Part of a small language model's weights.
Size: 10 layers, width 160, 5 heads of 32, MLP 640 tanh GELU, vocabulary 4096, 3.91M parameters.
Architecture: LayerNorm before each block, learned positions, tied embeddings, attention and MLP in parallel.
Training: a variant of Muon for these matrices, 109M tokens.
MLP neurons of a small language model. Each row is named by its layer, matrix (up: input weights) and neuron, and shows model dimensions 0-95. Each number is 500 + 40 x the weight over its row's rms, rounded and kept within 0 to 999. Numbers have three digits each.
Before each neuron's rows, "fires on" lists the tokens most often at its 100 highest values on Wikipedia text that the model never trained on.

fires on: "ack", "et", "ad", "ot", "ight", "ing"
L5.up392:488487598493485526466457573547455449497479627450539434506526482443410490541466498573442500543554468439495496552432536416485449407503443523503487530469469514456479528533482549465518555529528506495525499532564449535494533528520508529558568531579524521492505506498478480461450489500483559544

fires on: "os", "as", "hes"
L3.up264:450539556509512476477542548483481530446524515444503448568529423530516491510481485530412521491515490534539504447470494504457498452511516468440450495452547538533510555451459502522548478571484552552477433561483551465511518440560524544454478507538453463454490429494483491507454424404545513587

fires on: " had", " we", "[", " may", " has", " \""
L3.up497:457468430513529504506495513525542480464519518513604527556527451502529481502624510515457476499491470456450489491462480480491445478489516550486546484511483502534483519466489465481460490408528376579540597497518475528516471542490505553499546471521514533523476471454468555467500521462464488526

fires on: " |", ".", "4", "9", "\n", " in"
L6.up595:580528516456493508478511485548545463514425502523523569500562529530516531496471462478480489485490535578546493551463532491529494492518480501431497506539457519492518493568510525480573446559596491512482534480526579488542440482542406476499502475490467438453443529458568357506482467503509520522

fires on: "ed", " and", "'", "s", "-"
L6.up597:404579513497464441566464501487532512507608515587508529523506503482541559426450557487510455519491473564465540491493472564529468532521486501513594532406484493494444557462503522474530506524448491530462552536541483614528489514545529476499557530477517569463541518532523487467526486495493458454

fires on: " L", " min", " hous", "|---|---|---|---|---|---|", " Min", "|---|---|---|---|---|"
L3.up392:531558524472495502521516556456411509471414474483530467510505470467582472520500415513473438554527528522590431540507514502480495494576472503486545558482550511528504543472492527533505475587586559475456480444501510521486486470546449547447475526514460459481493535506516490482464519463390526480

fires on: " +", " album", " Apps", "ography", " CD", " medal"
L3.up127:477459511454484514497433463518393480526535518488534513470551376472505554519486553463464543476514541494545473495477532509555535449458522498529530526505464475483445494548454419515567509553522519485464533533457522577489482481450451470504527522478463522513483535494482545488577560541414449549

fires on: "8", "|---|---|---|", "|---|---|---|---|---|---|", "|---|---|---|---|", "|---|---|---|---|---|", "umbent"
L3.up540:537568477479551526505560489492550443501401501568506497535492559468575481439526462455540483489492515510596475473498476507489545495489541506455512509475483504511535415479488451437474510476555565527602439535502523569502468453484526566464522466553479453524506511487435534487472478461454548436

fires on: "a", "r", "ri", "j", "ra"
L6.up345:462486534494542476493526571494496473591501489607512485444493502522408492489501471545522512525507449515483463480572535518538517416557525463496456553530450468498500492464402484496531473468558503480504466430478515506518538479495521482443522492467534547576511476449414491545466471559510539539

fires on: "c", "l", "'", "r", "ut", "aly"
L5.up104:519487507498525473565512511554576486523500478453496492496452457477560555498534464523465438516479453573568505548538511514503511481437429550569467556484488507519452477573497446462512512477534439527433490552491501453508478483501504535501570413490512569574483480531610493519521417609513499538

fires on: ".", "y", "art", "ood", " |", "is"
L6.up427:559519523540521534480499439494482461470432528552494490535474559495460495478475447510470545498505515567408483497509585595536431607416525468391456534458541478519511477537474486509549477488516479541428501535490529491516493459449472443545469495476529453522492487525501456448533441547536525448

fires on: "r", " r", " br", "br", "o", "u"
L5.up596:490456454513433496524515568472507514517509553562554631484419501498482542483529456575472535524512480494527501461451464457504506475524525536483528425437441468463561558419530506480456524466484559484530552472478508459515548490478461521520525505483507449481521455455530538539478507472493553539

fires on: "-", "th", " and"
L5.up10:581496512480474538429468501488486514504472464546512522483539456467500606528516477490458518476449507546510536524510480455484474492489460502496465480461545516566544509452534507559536549577449507498517555479496547506508493499468484535528477465527399459411502490534551536483451500539463459499

fires on: "9", "8", "%", "4", "0", "6"
L6.up19:548524512497462488483442516499504436539504483526453535462499431500500504501558503487506448530442492479508470522553558474451455566560532502466527544454425473449548475509485483476458385539481518427484512501469566548527475489587485570448510453505477502518517552450483516516529537488530477537

fires on: "ant", "s", "ing", " gen", "ous", "'"
L6.up220:553599499494474475461450531577626431553520524530434458462423500482523498491504501425509451479439469479428550501527499566532506485559518525519460465463491527469490411432518503426531532485471453532458520598542447564448522486491496514501541497438495444523562546496519573505528541521511489549

fires on: " most", " b", " more", " d", " less"
L3.up449:430464399503509569548490511469484535501616519506534446497491522536477526530562519446537492488424457477481513464554509471518490507505550484463529483486542504504548536494441456466527488566458555501518487447475490472506503449532433423539474592555552532495497541459446561526520473526507512528

fires on: " an"
L3.up563:499585575456497520531523553526526497511531498523527521461518477511479537483471455492520460487511440432521462543534461548419530383462512497431566496474501552449491515504462485520564575633486532483402512482556521431522463532554467478454449486495466527468534488500513507443512543541533504468

fires on: " ", " ["
L3.up612:509364544467462457514502523500503373529577525488516473538530491543494531523546478499482515544550484448529582514506490489535525427462483454534518501469469503505495590483548523507541458471515509409514546475457413502503530562503495468482456508581504589528482532437513580481556527502532438479

fires on: " ", "."
L3.up132:525500524451392528557482537486531504498427565465510488475545487455509481413536441494438466550487535507532538488391514538548533496540503478497491504440539526500558562518521547530503476499436539446464418571459418414565469483485466498512468530498555537470493503446522566562514533472513433475

fires on: "ric", "pp", " ("
L3.up279:563479556508536477449472478430486512432514468539510436488475457514547507479553491542508435486506526486535532533452490437504466527601442454466440540551520575404467482454553457522509454546540517457521564548475582516505593487441451531467465473491569454520491500460525513555507519478521553527

fires on: " |", "1", "0", "8", "9", "iv"
L3.up398:550483520452546528515539503543448538451509418541554433557513473532482414467545480493463479524527534471529474534478487467534407523457603501527482543485561558519483431468462543441498563528487627521529566494468478460479478555520502544499535491509485487509501501443499523560469582507549521474

fires on: "==", "\n", " \""
L3.up40:506505472480435507497400517542478510543484555499521485468458443462484617499620487523587535506526552485483474520515518456393544508468489578490514479510539566545493493493486438590540443510477407451476501535471506507473505442539497534509543464493461554482509488476482549513543518462434536521

fires on: " \""
L5.up43:489459499466459530487550462437472536496507482607527515527527523505573469496486551474549458441480548466520512501516446459510504526481459539516604505458520511523496505530550508438489503428550454475486542601540478520483487565491510491545560493446516638544545437490474572446466527496491476517

fires on: "″", "8", " or", "5", "3", "6"
L5.up313:449577399458495557527520518469509476571539526560500528524463483495497469472468477537500540443520448450528518480474458488500547523446459526497505561533459491458543537566528522508475600412494524468499578410558474561552463477457477483501514473513485472447443516526522472437446496510530524490

fires on: "\n", "t", "ase"
L5.up571:480477496526479484495561525492444480479521501486499514460479454526441525490603456486466494515521572573501458416502453512447501522484511555548477553479484519513420563496512463576564553508487471536526512476551472572415494462530430447475426468470501414379470480497533528525521541486460518532

fires on: "por", " inc", " aut", " Wh", " wh", " Acc"
L3.up393:510466481543572472531538570493446460581549513523440473539478476479515488496475469599520480442507503462552482529478453512542508514445461446526469437507548547437558563487512489497528481512439441416506468568570488528430474456453455504470538508443486431523462531549477501581508560527409448535

fires on: "e", "re", " Be", "ay", "4"
L6.up383:505492530515410540528532532464488389566503534497542501512453505511533508509475554506608447520459483456566444505465515493495493501563595453523477508509454517569527627450473487475503522499463437477494556474422467525470391481539530484499497571494513525527515465472510473432446455495537491579

fires on: "n", "b", "d", "r", " of", "l"
L5.up384:429448543505464475512468542524550504483492469521559509563419545464567540436478480541514521568496472441492468463506467428525539514441464596468491477502493516481463453534528516449493475543509465517486487506541522465535492505571518555523565406465496504470457516498521537493556517496505463493

fires on: "r", "m", "er", "l", "ers", " str"
L6.up210:517489535549523555465513507484489495496577513606529478445555433507518478513481449526551431473454544494497480494525513498447471512520525466458475531460489529480380425531497509534546521505469482485492588514488527466563559471546496498544487470502505479580564502455488446515464528454430519505

fires on: " (", "″", " –", "B"
L3.up620:511481449492509553435479542523583479540454480571593507503469540493478437462518539571533481441485490506523562512476449479496459475455528572479475538521589542346480532488524505503508515572494558504482470515481527579463563541446435482451466602563493497472481472531490545510491493472483505412

fires on: "os", "ax", " them", "iddle", " Christ", "og"
L5.up439:450571491500499485437529443504418461441528510499535508501483528401498535449418479525499575511519547511517526491500489494400455546454489454547490507521532520474495467490458462479531490575542566486549472535480506527546522512495523468515466543517451445496525489413503505472549476469626503480

fires on: "l", "ort", "le", "out", "n"
L6.up267:498428501491508477502519503524544504480516463514470482523505501550463528497461492520478533469514499483473542537498478435487486461453459554527438527519491526447460501546509489513601490532512508495481478594484584512528556548514575502538527484456526495476497450485463565516471508450492464463

fires on: " of", "or", "n", "1", "-", "te"
L5.up57:499440489447520444475469523492436501514497461449533535541596525558535478490559516488540491426510466501481487475540526438528410555517468512464515533595509488484485556565481481530583434469494602463497502481474506437500442436470563578505536520541478469410511447469528513416493528533515479490

fires on: " New", "O", "reat", " Fred", " ad", "E"
L3.up469:454432509488516446495560471452559573463441516533447492546495497529465513557518491553500483490465511531514511548475598504494505499549454480492538483481502413424460455515431509514492512531484454511500482496454483556472508470509453549483466568541522540532503491459479503479447519513560475513

fires on: "iv", " Pro", " Cup", "Pro", " In", "ateg"
L3.up272:457401501524522560534556449450487480469475517513493457468447480480557516592433481466539546452495526482519487495419515547507500515525450533501518423494572536477469537519525463523469500497410518426520471544520511553495499487519535484464487451456450479533532469499534515449453516545536460427

fires on: "y", "3", "4", " by", " one", "er"
L6.up137:530487516507524449467541485441459421466525580478496500556499494408533469602514512516526492466555483442489503466487507509496510504527512551484525479489562454553490413569506471503501457538562455577460529453511468533392498467493498552534525540465416531488541489411452547525583560497466612529

fires on: " a", " =", " were", "-", " r"
L3.up517:526484540448462497456522550489520542477429579415503492551489473517508535514616450542408423498517470450534526493469531441517511442460522479530475468510490474433489441567468453503502444490454513468505476498499449479490486457547472510538527549504498465533513479481511508568455506508477463575

fires on: " by", "ish", " as", "inem", "akes", " Apps"
L3.up161:549569532416481448567495512483510459490527511506474486517470443541507534443510525456420478488524467525507448537469490511430545549433506438504512495481535502489479477516483542529491463509474511537444437445489574615484546561496476553444481533513493535524477507468497573502556504568453510547

fires on: " an", " =", " et"
L3.up486:468474518491556501441504480513547441463506527523509511529461487544495535474560499582443486512497536482503478535468498554500519438451476533530511480509534514441472466444453488513534501545476534449413501515542528518517479533512453467448482582486444453517490513540485568509466475506463426488

fires on: " of", " political", " his", "ent", "V"
L5.up29:526498461419517508468467493514485497500529475571481498477484504492494526487561495543523512510436508562430458510544502556532501557429419523486508518445484495449465507501503519522524460420495489549482482584576517539453556457491481569532480432498543481530491479472529542571479561534527524507

fires on: "ject", "atform", "ufact", "ction", "duction"
L3.up246:557564534572485508514506455535480446513504533482559435464461478537489558497488478487485420532467457503446418471563494396499435496493477522525479481484526509525486483551523527543497471530471484450492497532551534461546544503564537517526510514519565474545489474512467442470451553474459455547

fires on: "m", "el", "h", "re", "al", "e"
L5.up374:533479523532531507479471544428478481514557414539500547461554617506544517494533521548502527509500500496481533516470514470422447473534543444498494564529458589553497557507410509500570480515532455484431607443484489492569514536503517479518547549502453448478445527443481510507508439468497457540

fires on: "c", "or", "|---|---|---|", "|---|---|---|---|---|---|", "ac", "|---|---|---|---"
L6.up481:562483469479515547514501519474550509541472554501485487501470532515547497487443453485530514464500574526539542490489554495489448654455498471482505452544517530521475479562521497499567452499585550368545448511506454529517486492441439521491456467553523509546504462481496495472470535463503470447

fires on: "on", "O", " O", " Party", "re", " co"
L3.up417:489498521501489534487514544462459545521539482562526492517520473430512457499542559463555475473480484493507490495372567521548508516633533520538520559533494456484545502541463499575455510494536537462477510452377487499526480513466525527451492523464486547447550427424460521497475510401541495548

fires on: "ro", "i", "re", "m", "on", "in"
L5.up229:476454528558471471607506550415474503501452471522602518435481513452496464481512486543506464519497487466554477528469463499424553550523517460486483480556449497489550540497458532559446486523532439481549552510432485471535439555588564460494533503524474542502520497426511547426517475447473434545

fires on: "t", ",", "l", "f", " and", ")"
L5.up130:445446501460461470530440538544526531570536461517536469466488477495474546431387472543528459513508442474543460520505499526514530486488550543484525551563483480513469530458488450482513490569516516543494549460403488509516466563522548522544558510541582526481513564513546463507509549533439506508

fires on: " were", " tr", " Br", " Dr", " Died", " Er"
L3.up409:533493489510498461529477598472474525525491582539520482503392491513491507550458467450448543543545552473462510570513505462512510486521518501489477477547497472501542509467465500574485486456405489502519462455500465417490502545527484482498478581510505587591479420482463461491546479459552508521

fires on: "r", "m", " s", "av", "os", "or"
L5.up519:517475455466474542546578535493472488546559471522473488527498493489526497517528543526571494529416549454514589442505521505460499537389552584445523499464415488545459515530470521478526426456388508505547531463511526491552444447451423536525437476547494542532535520494481507468502458500428505530

fires on: "==="
L3.up529:563520486502512509541544458527459489457486514492546489504467525499541484477492481538567501449465476487490534534452483478452503548511490434494444508468435518508408438486422481533544453533559531509506489492460484444491508561476399547529550474443507490499470504521490537603534511448547488433

fires on: "M", "om", "m", "ph", " sim", " tem"
L6.up371:511522478527550542560479484517560513551547479430479547548501548493516528444583564578490558480537481517593499500482447529425469508527484501423481451437494516527400518583522528534482554461467521483522504540468531454514432478442528449468483465518469518473470472442459552512504503438526531500

fires on: " back", "il", " Gold", " open"
L3.up638:542487480503503403432445507481553495552479509490594490498433575554568445572483523513506475513448510461517461517529528456470511492567462453497441533512532543526534501391481505498557538544529487519443460469448564514491487446476609490495446476476501468546474519513473543513497481509525545440

fires on: " |", "ri", "ö", "ro", "ad", "ra"
L6.up380:498508491500551469476475475542441444549522459470515593481430482425440465510532485432513554529550434524473508490469528501485505502515480464486462506493535451472480495425505515443472586521451523482496475366519481523577503551467588556498483536451523518544463511528445487487470521524490466528

fires on: " re", " g", " Fort", "ast", " mid", " Met"
L3.up337:445552466508474460454514469454568508469527472561550521491510520548461508494398572487509517549471503475517482490490506475507470502550550507471487431584561507520483490534432531525508529461486494454559532409455543506475537540500432528541469561486494497455478539499546498480448435498496429516

fires on: " t", " a", " c", " M", " in"
L3.up167:540570512500433502515475567432453480541550461551518552464522560473461537495483534480526528515501528509496507482523549387463531432530554515485499457575440533452439610527533514453550483461449455499507467541508439467523489562544498433551475483476502512487486426492516426515457489523505500480

fires on: " in", ")", ",", "8", "9", "6"
L6.up168:499463571432490454554495538474551467519524413543490565490522446519495449509576423494498451521516494514509407566499522431480528485532517528556522536471484494470495530584429565491464521546432537539512580528509472444485518516528537524523456497478433500447528579468480547469527503592482544495

fires on: "A", "U", " U", "E", "I", " L"
L3.up145:548494499491468438485495486472468494534526530534512526489536514519529584491445541488599470565446462501554547489483408524475431557524519534430541517490417500472525495504459485548497472479500480406521503502464465451546556551535564557462485565473527477534543451451552511499502453480476585531

fires on: " rec", " Canada", " she", " United", " America"
L5.up508:478563429553528510493536443492529478543519471549486504477627563484495460506462505497517540516484526500474451511468451510567437489519475497508578420561547503558491443463491497470487450397477531543530467528479454507544474502520509541459496480426490439526474515476473505488517548564526523499

fires on: " se", " level", " st", " case", " Se", " round"
L3.up444:517519532467483477515487466567480469590457470483569502527494505526428439483472540502559510488479541534551365467470387495475456496476553503448446491464489482575492465504452440432522490518545487490568499532514472546523516533506603477509425559420513518503505480532511517512485546476610504487

fires on: "ic", "ad", "ed", "est", "is", "ing"
L5.up547:545498551455506420399479575489503536495545498575492484503498512555564438536548457508451527482525488544482536516490546405483471441460472526455538531451565564463476475512543503435544504516506498490481492537573496553489534512534521355528553512529520436503464486475499448520478492537512509498

fires on: "ur", " min", " Min", "un", " an", "ific"
L6.up555:456533473383503510543493547566484388480509575494551470539467545518481486571472496482498468517497504529471551494430435512477497457452432553478499462495500521451450565491477479486501489512493542470479466446514552503467508569508505482461478505529497443447432502511532513541469514503534440464

fires on: " ex", " tr", " inst", " Mr", " Dr", " com"
L3.up631:558471499488422478482494535528506495502566527450354510572520568478453508491508460466458459528502501453438436512491539468482490407500494508494485552541540484552510582502427568514557477458424533522483475609446502437525441514547548533498485512493564512528527442433509448470456521456517477477

fires on: " qu", " w", " bl", " all", " se", " Bl"
L3.up17:586521508429504559520556538474548483570527480520534520484497520469481561521511551535486548569496453507499479484496497448501498508476550482469397496510474507504511499554431472514435539527511471453553474555505500555530439490472430445492529497487549425434477434490459503469493490505505455436

fires on: "on", "al", "ire", "or", "re"
L5.up133:524532507450475516485470495469483485485478546493557498418443595537598484530484556482527460489502491515493520528490524456473517489536406524464484494497440544578448583519486493438525533478552495560535538484475489484524509517482568463526504493503472501497491470458554532468506528475469500510

fires on: " ex", " Ex", " There", " His"
L3.up316:533435522569445511468531490514601459566487491537525433590485538515484409495521496605457515455496506469522482521437508474549493539526425431445477499479457544547497517498448559533513452485424494536471483500464565529479436497522491535555506544519437485440501459519500516501444513530496454504

fires on: " st", "cl", " se", "ec", " d", " cl"
L5.up563:432488495472491472499473493450476526489516491477566522567433569493533534465550519528484510526581522573583433452489413443522469444429493456535460538470467473481464451563487537448506457553500457520532473442515535472539424527558566462437468516498556504478476478539491497521472488490526477486

fires on: " ", " pat", " techn"
L3.up375:484472507465488449523521527502525497547561545523498467524534490605488517501451481487468480466454492468527562444477517512548486546514506459504510453465585518526518576527490524483526429452455548450489482557445499485522517494476533550529495517491489557515472493519480562567479544487500463605

fires on: " \"", "ag", " d"
L3.up191:468488554516472522557495551504577519496512512517571422507475475497470516522600507467478510484515498544506437552468410521496440557496485529491543487471486520502502485506479489504436474488578466491573469528556558596554478508547462466496464464494493497480518498470476488429462490493544551522

fires on: " new", "el", " wind", "il", " Cal", " Bel"
L3.up3:436476514447522490468529518465502553517477536516490503467450535536471496480476498479531535508412613500551533493500488444471486464489424517507416487558533481458550574470432558562555477521507516541556440472517521497479493446504470501525498529455509470531482537513536529583471583523525450456

fires on: " as", " –", " he", "ishop", " at", "),"
L3.up50:497457473526481493435484531446571465499495498498492462479547489480429507511523510559504454573498511505534482507520535424542543410480491511519500519491490464494406462509446519503560546506444486497475496485495490513520525522435457505504530442475493474492420570459521571536525517546469481478

fires on: "\n", " al"
L3.up560:442466507499410414546462543487475528499545548466573436494476413563466602499519555469551466434507507550440500439496468473464506495490489546500508520511535481483531582465495487522526481477517465528448519563465523513486531491504486453476538494528460490446542518485514493510407496469573466542

fires on: "ir", "ed", "ag", "ar", "fer", "ecutive"
L6.up635:496504532484536493563414544490556494516539491482484497417490493468550387513516584436501415532519451583479490520551509519499417492503496448459490471443494579514569478455489528467523486578581454515534386503509507538462461570487448469570541530493511484534463494493544519499487483460448561508

fires on: "il", " l", " Rob"
L3.up313:506532447458481498530537539450579499557475505465457498482507496555514465521519482494491490552460472457524531470562491448571554506459478497465431486520471534493503536425483454518504491533497483482505454560459491492537469494507528458447489430483478529595525514507415558524523534445434544489

fires on: "3", "0", "pisode", "-", "4"
L5.up261:525555510504472506465487505470508473455493494548467469515480533446546550531447465531510511438465474497530486499436530446524485475433525515490487474431512517502491487509466458505527480575518512517451445496516483549416476516492438575478498542479486497417448514433503473543531490488503616428

fires on: " ", "ot", " f", "i", "at", "u"
L5.up56:546443564472534508533544534537494513437552517508471470450495469489433477580481497443483492509462490453512503461501499526627552518519495510517459555448530453478524570531492500503506531495495483410520503533394494499505488528498488426566512493617522440547482499447542478558485468444553430427

fires on: "t", "I", "A", "O", "T", "os"
L5.up299:535455536549442535475488491500550506522509556597441460494488434452530472446484562463487546539531495539495538454509452554515471527497516478505512481416522441409542516434537544489453489532449470553545447485455475426511513443463579536490463476435541506433534439518521532466519524536471460492

fires on: " |", "|", "|---|---|---|", "|---|---|---|---|---|", "|---|---|---|---|"
L3.up429:478562470504545487500545484593512602534397525505441459532500520508504374507507482473514451498555567444533513560486437467519445504485494475496487527534607510488496485493519492447443476488474481424494571472414568468461510469485553548417542442426542557547538522428508468541537513477513491449

fires on: " ch", " M", " K", " p", " c", " J"
L3.up458:574569559452470485538496479510524514565477438484537478461523559464524552428512527452514476533508489464578508521532479473425553527512459476485502542503490429442493541467443428517479430399500528509494501488494440476543462511521499468513494506483524537480492459505539509527481545477477572509

fires on: " comp", " d", " reb", " b", " sett"
L3.up203:442511370442453530466566602491486532423558544519547505553500511485548561494482504419469474489427500487468504513509521453518554543448552496464497531482541505445520522519517503420473518532518495508575463456520568496498444518521451514438536530482589501476459545475481486496490563482534398500

fires on: "g", "av", "ud", "-", "ann"
L6.up212:440522471532414551434534545516531475456555454575552448460526535510439540509552563513515560495496522524468459546465573500496470509490468496363492465464443552540566511461538478505510480518490438520515527488477518520479498535587506497455523495490542484475457565445538577496496482517486557429

fires on: " T", " Z", ":", " Y", " K"
L5.up242:538511476497516504529436498465533532519533495491540428459503512461484558492471435532574450511546512500472485536512504499491502516497424512461485492503504497464484533478501585519521552394511553407481564562484471469488531435479600434548528520451473504498448504516503487475480459541512465495

fires on: "\n", "ing", "ed", ":", "ated", " sp"
L6.up199:540498487496473424489486466516577524527469529504481440524496496511524478469532583511489528454497577470486465512484535445450517485505471447525532506454538537502549524524475505522464389545477497516525511505494551542516539454572491529465514495433459496477417542522441482438454510485535552463

fires on: "il", "el", "h", "w", " Sl"
L6.up121:526493461475451538456593523529452585513456529510450474477472510531508548459564508502416586475466473595529477458560481478457496436454466525453452493457523470446475511487479505449441492546480441534488457520435557542503492470529503481498538507462470464520540517530510582510476587530497484556

fires on: "-", "'", " -"
L6.up552:553485541458458543517434430517464469585470524480479558497505524512478547490531507477465541490440536486497548482510448453536506475482509474487508530501515517498436553466492519555573489564454492470539512562472500510573495522512470474494506526496437450500491540455521473492510595528489490553

fires on: ",", ";", "),", " m", ")", ");"
L3.up549:464486506473495503488431584524529590524549521516551485497504528548435414446491490494582461505475535478492451562477440507483398501531513513525524502496514512479474523426506431504500480561504527463482501486450458494475499549540572514532535459491566525532557476565482505524480501557574426464

fires on: "i", "il", "at", " |"
L6.up531:488440470499463502533535571536526428461540519580473513522472490584449471540503456431459536575474533519508399490523477486540478562470520561526501560465462468493488485508511566466490541428522497481485477530471480502483519511546561536483526524514526473518515448417512536508524460490513564478

fires on: "===", "\n", "==", "3"
L6.up438:532543533450514493553556525498574549535453578504571436500561497437465480503492510566543508536517517460433469503549465558510475544490469520478543500446513513512470460534436431472417453482502530576458487500487476474461532576494414476519489484473471539465478499503556444511452579463511543461

fires on: "est", "ative", "ish", " Rel", "edy"
L3.up305:462509539498516492551455538483496423495497521562507538470474531496588512538550533439519514466490516540554554522499494521443492519458536549461445536469516512490558483494458580510509489527458524460527483459454570526470499451386510506496469508523503454516474432471532489544446579482523464522

fires on: "ul", "ur", "il", " Mil"
L5.up559:445469477499500518489543492516535516556463423471602475476533502549459459512529482442422481476496490518453561489545477457428543459460478476508441532490470510497446534495514483488528500550467488452434545434599521509438462571517449507500503554435518531512547555413562511465503506542536481544

fires on: "==", ":", "re", "red", ".", " =="
L6.up159:525486461509519595563549525489502477524500528482506492485445560575546501478536538492529397567504582455527572509461464514442544601503498488499453426531504454498461488493455558495394504504487467475460481537488523507486499474480463490478517461492554468502523431508417459438560484459463505596

fires on: "ie", "ist", " Ch", " ch", " Charles"
L5.up368:507529480487468563474487419492538459524511423567521576443471548532474489498485560472451483544441492573510450448516464514567543428467473533449531497508531464447507481518500416457462472463472533547547488463530446555454499528469485486465499517447535478517480506508518595576505480494460523510

fires on: "==", "\n", "===", " del", " "
L6.up91:441498461503543451536542493520516512508508511544513489504528483445560440507509463517488462538535502495598546510450476438395498445502449465465567467533569555511496464499441555480508446461551440471532433572488530509516535543555504518529512520510474580509460494461495579463468516525578575422

fires on: "ed", "th", "s", " of", "t"
L5.up613:465467501546453434442498502557561525441500523556496460499515504493456595537520490552499542454463436603557528501520520550464490466506480464508479521513475521476481462536464543551504562526500469537510497508526504549529527513438486461451533459486477532452534463508520563497490479500448478417

fires on: "0", "5"
L3.up282:546587503565460552496528517489547530579525524517468488553468522470472431566540506553475569475524462537538493542424433434514505478473491506546530535570521531464446457420488445496453463498499521553498521447487484512505543494540509536478492519493533450509495485526554506403412482540470499522

fires on: " In", "is", " At", "ag", "ost", " in"
L6.up534:528421486541484515451451490512558544455525526510526427529480525557487509553539515405524464464514510553486473530460489460449503482536468511487516434477469442497482515532515582536452515548521485482463429501490609562517463528514435511398558493495484527518436482496510477545490544573577465475

fires on: "-", "at", " ", "M", "T", " com"
L5.up310:499512535430512510485535523570541504502531465518483495453560533461490467543426523461470450517443503517589501580404581446512501439537535573466481442570504453506500554498524505537540548518549513526453551482473498453479456548402544453573479522458503466505455470456475545444456482487514460507

fires on: "\n"
L3.up394:546551515551447472495477522445462484488516547417592510503496491466511521482511547500554492496510556584424525473445517491527481501520514600520493533457520554502503610424561537575475455505455516483492539481473510510492537462523455480446551453430467499458482531475458484494427536448463460544

fires on: "c", " c", "ult", "ir", "oc", "ad"
L6.up614:532562595427552455534548494461466497524482515454564493480426491556507476573496413394459468479488445503502512544505540467481522446438576482555486482541491524545490550484444491514528499531534575471535483489469484425505498493466482435498527509508413515561474497459483497568517491476496455518